MLP neurons of a small language model. Each row is named by its layer, matrix (down: output weights) and neuron, and shows model dimensions 0-127. Each number is 500 + 50 x the weight over its row's rms, rounded and kept within 0 to 999. Numbers have three digits each. A neuron's up and down rows have the sign that makes its largest values positive.
A block is one neuron, or neurons of one layer that tend to fire together. Before each block is what it responds to, as a language model described it from the Wikipedia text at the highest values.

Infobox keys and quantifiers
L9.down202:495521481486474495515585531436539497388460505523455485499447309555411474549469450490526542464494479440483525493537402485499528472558619563511525501494477496516550496459452518449594475520485439501475532507549491584465483532448446517501425486499419496536426430561453466433501504479484490495477571526493534462458536483425518460537530478485399470569551452456513429509415489518527485499513

Infobox and table fields
L8.down82:504573366529443479464579511609451513556498651489448477429523405515425492633513615568528529538478494519482547557490503485548450547571526501482403521417517489589484543441559529574502500469482475572513491564492418618543525495539449520459571447418505493445538548539479510574419415546538517526512491366524596512518587529462464491509514532498557544494414440506461588446483479429534412466443
L8.down114:501561554528557579477443462465540477517377517506595487551512551590505466526534459461552558482474415480519456486483472446483627433469586454423473404508420493474505525464539403613495508487446502497470557545483567448475537464476555457438413467486438509526488568423593514535603492525394522392482501480564477550515470489502484515500469488544494560581447530518505474409570570554541448493503
L8.down143:456522524541501459447452500499528491515423441541511490467461582484538553506496440500496512547512546502536487468537547468541474460474493352496494517518430482495611405459436548539499477434372464507445565454513570403492488589562437499566519488564495444542440501514499433495592475585489477527438447532497426425476505529490557511442528515509492492476422553474497511475538593431493479499525
L8.down269:460496498474438463502455473495497444512461463478455482523461517596471461435493509637561436457510494491521575516457429495563496505495502556423498474528359509527382484451474549452438478516627449497545506476436531458486556484580531537528482536487489480526484432485515528449497465396503523539463479575649542406486506479493430452541524553521517609503378526511449605451447549379505532573450
L8.down409:490580516463445528494517462481425437519575542496421560471656563542479471541461545448537484490519439539408562431505519545494555558497510526491478492464515476454490462592508495486537413536433412480553500438491521517505538413454573479563441468509474475520459501405503592507533470456435551496560551468550473513479473412534488432480444499535516442538434617606421448546583443600487457535558
L8.down467:586519490469461470455486472534490481515474436552496515418451503468511505464478574498486498409462490428516497448526542547483522525587475600510463470469556463474382580456518525469439570495427400501551573350534493512534547557459509559503466515536356506489482514511481587458429442488565520471555510527363465583529422460432421536459517449449588581556452495535472537551445464459493405536512
L8.down627:434551525504537453469560525537452448498440503512405612476534541495514470557464466436512424481639519452529525449516484574547465415466541537580441507465471438483584527503532498553484537507617515520471556365460443467506562545513478625508489543481533526537488441455501508506523408465440509650567475553479553521558581551491553462532509475456440554519435650481417535465503491492560577520590
L8.down640:483576510504536555484524433515551505588548448511482518407520519576539562577546591577541527624426500506487460501471508474622482515548554526515542558601530459630498474481390475499527376508493477554537476361435454455502513456409560442579560586544564501463446521583564513473401354454459427569498549519543477584478448408480482458476507468493436474484472466444489437482437603487573557518499

Structured field labels
L9.down487:576461516472432474538500476551490519523490482588452454516499533487486489560501451471544540535533508547548524540441564515495545459669460516531536469490501601470451526503488491508457506477566537536501532418469492484515492567507468479528483521484496504578607568521537527442491499592562485417447584556485466533636474537540419515383481505487506464484461427432572504478519486394486417534464

Verb stems before suffixes
L9.down287:378511538504498485525559478514418462393488526440507439507490560496562555505491448497510460439488614494540479433501454491348544574589521473464486525477456561543587485536513492535556516503488571505494493451498462505527527537362477360491610515509496533550401484545433475482527517554513471466415492570451619421447470585536474535472490449496469463440530534478497437541515494542531498579436

Consequence verbs after clauses
L8.down8:515538522467469472440523590569468553540579479420537478501530483452507551466563445417510514507570545533540463546568563475607453493535461534566466482479536391652551501468504498513548461426479547422525450561373458568474559524405498539441508542503459533493479537451433424474431478502539482524535505425585523543540549552573518485508479656562420501613531556516467472455450535480535481587512
L8.down85:518524558554489570540461503544463515489595459548522476528548463508531444501530582430438462458411530581596474550536540446487570460528491499540537520486469473522437548468401510528516611515483509593469489497496446482529518572390460478548541494568527471506445555549430557478505457499528441408459492501471579491543539536546539480622495441410462424452519540512446549521421500471480484411467
L8.down98:386448565518525560450514393611451486483483459581555485511498447507460427514390420454466465536456491518535547527492458536450578448461472493486447461501489576517463483443518441612518511545493516502535470525406509573512443538451430466482557377514417440522591510420454455580583471505430476531514435566510565436522456529524515590447481435436457504501525477441481499464475483499568475635428
L8.down218:494547500560495453512511484545502507490561432562484429447552462513522435503448467435456543463473535479541586513479480484419553557505559537439515490468456454524492507468481447523515557517419510447652521510488494463552483423564542520560503356543536492554454558454446412455542435541404501475481484463433439427480539407506438494507478568429576563497424505528483385471493442487455472524525
L8.down241:470507475520461520552369535534494517536421520583543533540474510485502538537566387494561527483532454499411445499466501504529568550536502463590475522505482419497473555558492548452557492382558575602483470534542427544498516548497533496503506529551581522588520522572519463432408497515433597481552530556511481509545507548531483384423548520481486497577493548537591481523564539510483423562497
L8.down287:448444550444444608503497494536503489485502397475550500481601491585470391469492540541506471443532549520533609453517585588478498487490538490455585520550554608451566488533482417577540417483530469551471354543561455574538521481430450524441539509551521426510468461464589482463570564505501557575415504500502543515507479537523478492404533470482565463505439475554399482482489543583526465507519
L8.down359:543539453513560502561381501527489479553463539397557513532604443382416558450520428454582434450398467476491530575525475523422545472474535493516504524510484661469565447479451510504492490507525535542554434567478481479482433409470542548480471551473448426430444520410467469379455437518546521504392473504470546514496496525557535583471436579485480575529487442628476486543563475448480426502519
L8.down676:478453521563495562489473491520460464463584463502556460420507459508528451548572485457487437510462636512512540558449569552516460460530497465533352534458432483573521497563514502409539488506458503519477620430517439507528469461480435440490611382502445494491427460476438479447533463586509486492401465514473556437444517440433527557454494551523504518471555447540503538613525436517529586536420

Transitive verbs awaiting objects
L7.down11:544473486508485535587500479553489413504523560453419516533463458344519540499513502481527548510488496541567424498467470480414459530405529510488484446474534501512524474543440481490569547538526491565460541511562513507461495493518517551559574483575426552508468460482433478601485447534466452524541445462473469519505494593515475500580494411417474546608539414487529535471489438534402503551503
L7.down62:486470508452555598562532483432455488458533500434548480545489496470441598510522449467530426505490379438445454470513513499423504475496561593565493504561504520430546494546366564603580563570405494516519528484608469406456600523486553519438519509542469475456458459539546479446564464529426427489628515452517471470550508586531485409514491462554523495458526458477459487479491557523549484459470
L7.down290:528475535504523464416412582468489514457511463487480466477475546484481525481478548443517574451407594561414394477577492483539469548534423482535580471522480534569498531473472454576507570548494406396530334456589452515496434524477549477490538528504440585493452501426496431466473558579527456510543512533458580511462503451505497531507500450412588482454493450513565641498602506446574473443501
L7.down330:551467531556563480464520490485441487451540498494540539555576484449442522563530462501501493496543537511394460470527632475482496499498497478583454496488438538575458552502486506498493570521456473573477454477477557504534451450483438543497485403604433601451583480485396486424417507535530422585445528336460588460494521356575564511522428414501538455553514431540504538599603450559547563451460
L7.down563:510531525558495579505577484405433476456539442510473508429489523430460534537521518466489568461474529544573497551570412566413500510497525518539532597453522526568526490519459474491526456469452526568599507541481461510500541490420468522496571442570552480515441453494555502522409479588528523409455549459415523511506518520580468511489450532541458510505530503525529493571470553492452472557436
L7.down644:536530521419507474431448546500437514473475499526588444624466435554483478583521435510492518502458503469402556432442546465515496514507548482425575475468462510481577591565521545465539506507502630476522428418473564423528496522459488467519488578517524558524612429490514436507567503592521502507624556557455496529571442466471533437485525498510486557496497513459475516391554467587585450486486
L7.down673:553491573526424483509537493467527494540529601578591467525519451548466504588446408508502449497456375406471411439475427506456540515482507439492414427516413542546463504511494517531550524540482586441507579504451395509450497527474551554458551480504588476346541529500495419465538461461502547503498427502435591429497500448498485530436561462422457534553520576479399457548421508550473454506453
L7.down678:586547511474522550552506494608478548474473340545573473509610494435459528507490525542397493451544535523524495550491478483482522521458524392508494593569427512614464475488382526588497529540493533449510494484485418598484521564446512519530488515535547576512505427471584574494486525504564447431509549400486443504455515405500505567460366505519504527497472441605457434515473543527495514513552

Mid-number digits, table separators
L7.down31:477540583504426599483470643444489493513457402469525465639496509491365543561486435452521467459519481538604478524552525463454486582568502486499498476482598504510539537603470514443500488569471539532581470486593467531474483557440522589502432508497469443529469462540452540508429560456463495587525497474564444442511466456475593418471437496448551459534559609526526459480469542463555619452530
L7.down36:526513472560452515557477457466502408480463435577564455485520565475584571600544477417569522546564466489491455523559536388503493435555464543418472383427515576487453486476619551496471468492568519481455521496515505515517501495510539466549462516410545472543524570399461455483534465485497433515523552579545528555523537523593553466475462537605565547546487529531479556592560449517556546517543
L7.down148:525505514425503464544520524557490614541424425587492502414523527642465514568486527413472546433594545539437432587543480502528450513479473505512493450415533517463488497480527518564491471508545485424465494474459510526487485498489497493527643598430572635443591534544524517552517587361491475559504486461426446535515528456513519500525540586381502529576562464609491459548551522511425499539542
L7.down163:483544522560519526479499480441507512478557569469447499524406531421413532537478354493494472517552546444520420450530477524445439461538486577532483552590460489472516516535546566448533552512387401508494513523468545511536477498527558518487532494496487551540446571481481538594418505415490467446561457412520415483473443415452484548546525525497478581460472525618577542454461492430407499500566
L7.down289:507517491519499522499484520556492494475460352499551455486476481385401495500369482497469578443414480439460540454489478547547426486573491454377460580463535516500444549468487493454448569578449512520553553535493535529473421495456534541479506489411453546460480524398514509578426555496512551479497453468515529589471534486505465419488445516397538446527490462537472560591394522517474579447571
L7.down367:514455417465545477519446459524459487557528464510592502444445474417534535403515522491560486536558504443448473584415432506476465585557510486553462417400482484500565451517524503482615497546481526471486553460458526439483482435559524506536404538580556496591566508540438414488498547547653497452470450503550450507424499558454447365520539514573472527543521476557519491462497571428455406537578
L7.down482:507517375505527421509483485401538521463551506478451524473523469496524455571532498456394571483516552446506536435439474523588497455437470526440593453395564522453532556580468569441503562554507501489499516399492396508525514467527529482446529577464503457612455441413494497498560444465518404552498478533400515440417525499495404497485552534477450557502447570521420485480475540517524547533550
L7.down531:509498514513532482543521456488534492555454472502438499449493503587482546381542422596500542516466520388548457557502532505496463400498439523649484507574598436503669568452457537483527506554425583486517513469518495526547451456508569536583448464524519564456492487489433474484442477513441458488611438494401505503537504556549447422454462473477546498491391591454515516515409436450456561526515

Infobox field names
L8.down99:522478506453484536581566551518460422519491512532536409513501476426531479619531470582496544472558432448551480513485468461497508458481530530505545491437532532582468434600561495595472501475507555485380452422387499436564509548491533464539428521516415505523466502452464495566426487486496454497481529536623544497469490501456453542439614628549469600446432523515404563544484529585536546527456
L8.down104:468456487557460620586574560511527461546446461422503423556492481457382510520515467509457579415422503472415519467510438523504467462517467564522530524570481515467555480501470490530551514489505556510540465464520472535542474573426596422533386444602536561507580504501501452502492499554595484521436509513556455464490583568541443512508532532530563496547454427469538555484552495524488535529488
L8.down147:448554532486562501507593573402489460555489562566523490467471489512507556503431457467529507465484502540501500463419498433589428581527406541422486500520466491512354490490545572453515369484414411519497558562518440536459518495610493489469474442548553523494494570534455515457450517445535461503395455489528391380472538495612521482515410418500405453425517498547540500609516539508510596557566
L8.down177:552549505513545415483490451473466554485454633527576483527406538490526538580455530435510465430566511506422557493593562579469505502486527463545579458559474463403472580427478526534467525459486499511475519502560470480395534517544572552469469461575623534443548540493541508511549492522540475452512477480521399599535465499599421509472474491521485488527508476555518462455518556580524479485481
L8.down277:478421452503537466446404537561475549567470535475502495491486452520533458465549437520569508442471463472529460435399499536480497355568565512479488496531531431508568438452534540570499527545501407520485484465577572461502547573469602472522560578477529490540499554528493528449492508516615502430454561470447509485470409542574506560527454448526487544533518546465522465482472535539591519509404
L8.down481:544476531498430515618548483571522466571511463560521394564535433472434460409441519487531502471462520490460556536474540514586494508491442535527502566417543443416516584561563522396571504584485596397464446472496406548520469423422408436519588549496491442463557487496433515522564590480556510547523491505493584408540469507442499498533454502507517504465421521381533452473374405537544488472516
L8.down621:537411501429419444488550566478537513473455407460508547518507486533571502529554549582494529472488462437545417420515466564513485471517520454512508491598437523430488476451424560470555523476489530544515561506521492507417510504468516509595492482521440481537461345476520524470461584420547526498441538583544582593530543534475517496465384530579444506466462487478575476506448540445475460565515
L8.down656:562458549482436499508469509616562520480464559408438481551547520537471488491499437503426544474447552451587525490541492625494573473496493525505501461573525580465489542433482535450512499532547505501550493453611575540493558330508625581538480481497476527491464474518495505456434462539454488483461404474540512468455571448556487483521522424537524499502514518543516455441499458569573459569532

Year-range second number
L8.down90:503532548459483407479475428490555524465523379480475456571461478546548494519449467504497446439551427519533549526533469473471483502559506540436473469470478526528445386511502440538486571515503439523604479500562522542403470519503660422465519531447461483433569539432470484451494528491467520513456499427612461562468528599591553456435590447467494598452602505382532418555449467527624512572454
L8.down96:505547513526457477474477581574422467545525400495452587506451555572497453482489410582564459494583427482442473481464539375547546502467539407455450460514482592411436487419510473556580548557525551430430506499586441538445541519538460488495521442454511450493500469574487497492560500526529511500494478459574520543476533623487540475578503538407543519559457487549549557483484546527452582515527
L8.down228:428485510514515533395531560552534513487522408527498480472402465593488527487401568570436516517522478584542476550519513498477477493544464502490410490520418525516412474530497447586470525555479508493545551436477536580485437542462512561481481503463432438502463521425497494553478499462447476510480413523629560458451516448399576523567522374409569535522556445413475476442478460452590517429528
L8.down254:460491577565438452511537445546565487528525491505481453597497526486512545451599475457553503635501370454482479515506481483564548508514569455486519586473502438505561519474452488607480472452526491458497516502444437480571560513515512506492528455602545525546498505487548433486589481500512440485466491422460473440490560482500544564484471490553434471463490570518464440498523397470469510519498
L8.down320:451393493503444446506429502446493548520467437555553601467501435553429590465485570506402513518498526516450506518473454532536394490505544597481503510504504428515512451379530512527445494451528524523529586391480464435470449568484605582520526521372541482555512502421468522558492494526429434474456504521489416472550471522465581485501501501461499479372500529542486518492468506497465457494487
L8.down336:505461420506540453557511437511574496490443551451502571425483534453477511479541499424488525552442531593513529481480460524472438479387550513506542563455424503483517549493495478475411486404568556407503436510494442501554516504592527571523506430408511535433520540431579504559502477494566384547508567519452567440517525515445457547542580491485541499547479465495504555496495486496534451595530
L8.down415:520533470556456525442392519539454443526591425511457561467538459515444503540510435534534478470550495494482519489550600425491481559456499563465534448430404408561420474510558520479449508551447469519567519481559561549451423490538519490542560467511521517524567506517430579467484473463512481566503447487512440506484462488483515473573529581465452468532470609446550455484482550495456521531536
L8.down532:516580555473434515544474479490452490476436534475488572504548613511499498427536587511485549456517459390463454548590388426443611529566544453500454431508459553503516449442534528435463404426504564519493482474531530499552531506464559540461508512511517553538534502495449467605519595475460488552431430478562563505422494510517465407561478526529545409463499516584457563521503505530447432491568

Section break newlines
L7.down51:511500560460580504492545555517488417620590547559441577504494458523526576612444509515525375524471465502497463478579470505484539506516534421484461558564519613481499567474529466534444484501446592503542562407447481491551552409541559644569514538546470446547441533537557568446455548565481524477497486492482540451519482428507449537560542515472544514441500469512482460544534494485513450483525
L7.down69:486501526586581480535465418449508537375650566509430529502475492466545469532486631581431619484524593532483470450459453542621487516513466501464528515497576582399488531476538562492406569555541410502512604454480493528530511454502495509521517475612546533488499495515442469435464403540506443557527435509425478512471533425574462504497455479481529506521457580493500519446567474484460507434482
L7.down161:531497502528597539470398477485533463478344500414515439541422548582601495485537470458527523488548542529536430506611525512405497463478462508488538586459524422432421469476476524506467559371525481546519486481521560473489484395536508565566580519487427523530466462501576467472476513467425512532470552503511462473562482570424436509456478461545481504553491515465464544532527565395545477426473
L7.down264:447517541496500516550502564540524451463550311494426507469487568506539547454522530587491577566484572421470408513555610532567496632516463501479382479577511556572549538602460502528531552478338498433508447438631605429524482441507544502488526467478441576463445446455501489419540436564491490507466456536556524590499531453577448468472504555526493537536501554443417425552517461510550519468546
L7.down485:468533372493502505477604432525494538595485477559460461505536498510472451540492546466482568505493501522427463560426572534507575515559503465534550494486553437574539529461426532465475473535551455453437471526550481573528485512529583420445532516449490534569567442524467597535563454603434410466497436522510466490598447453537441511497499502487488501471495470561450486494487517512558394569526
L7.down625:542530546485579542463507531351503514479509276547517524449558479479489470511475486509541496527471478530522556553478600465435398455479539530569534480508499521489545503502565564534474446483501466513515554421493485488521585559483544540463490522558482514502458533502491589447494573513441446522509436527470513427406495499451541547459506542457460576575545452525555573404498514419532478424453
L7.down689:502516435471489435552479637470492468467517490597435557577464586420560489467518539433438578571514532531476498445554470482545506481385561602606461418418484559478510511542413516456480440515509487593550552378441419514491546487463498567550533568466479489475502565434501445485446498474468598523483458550627413527503486473432475466428473511497524537507502514528512580528444545591528500563492
L7.down693:410582538588457482546465507513403500514563457471602520460512510484471545589549602489545493536504515498524471427575469505563491485507495500591530469565460576475505509559522490469528467430502539511513454482465550493527497482446520498493467488526487570523558509486536531530494591508524547607429570535488406561456537427395413399515566511546522460419590468457519435495581485438472508493542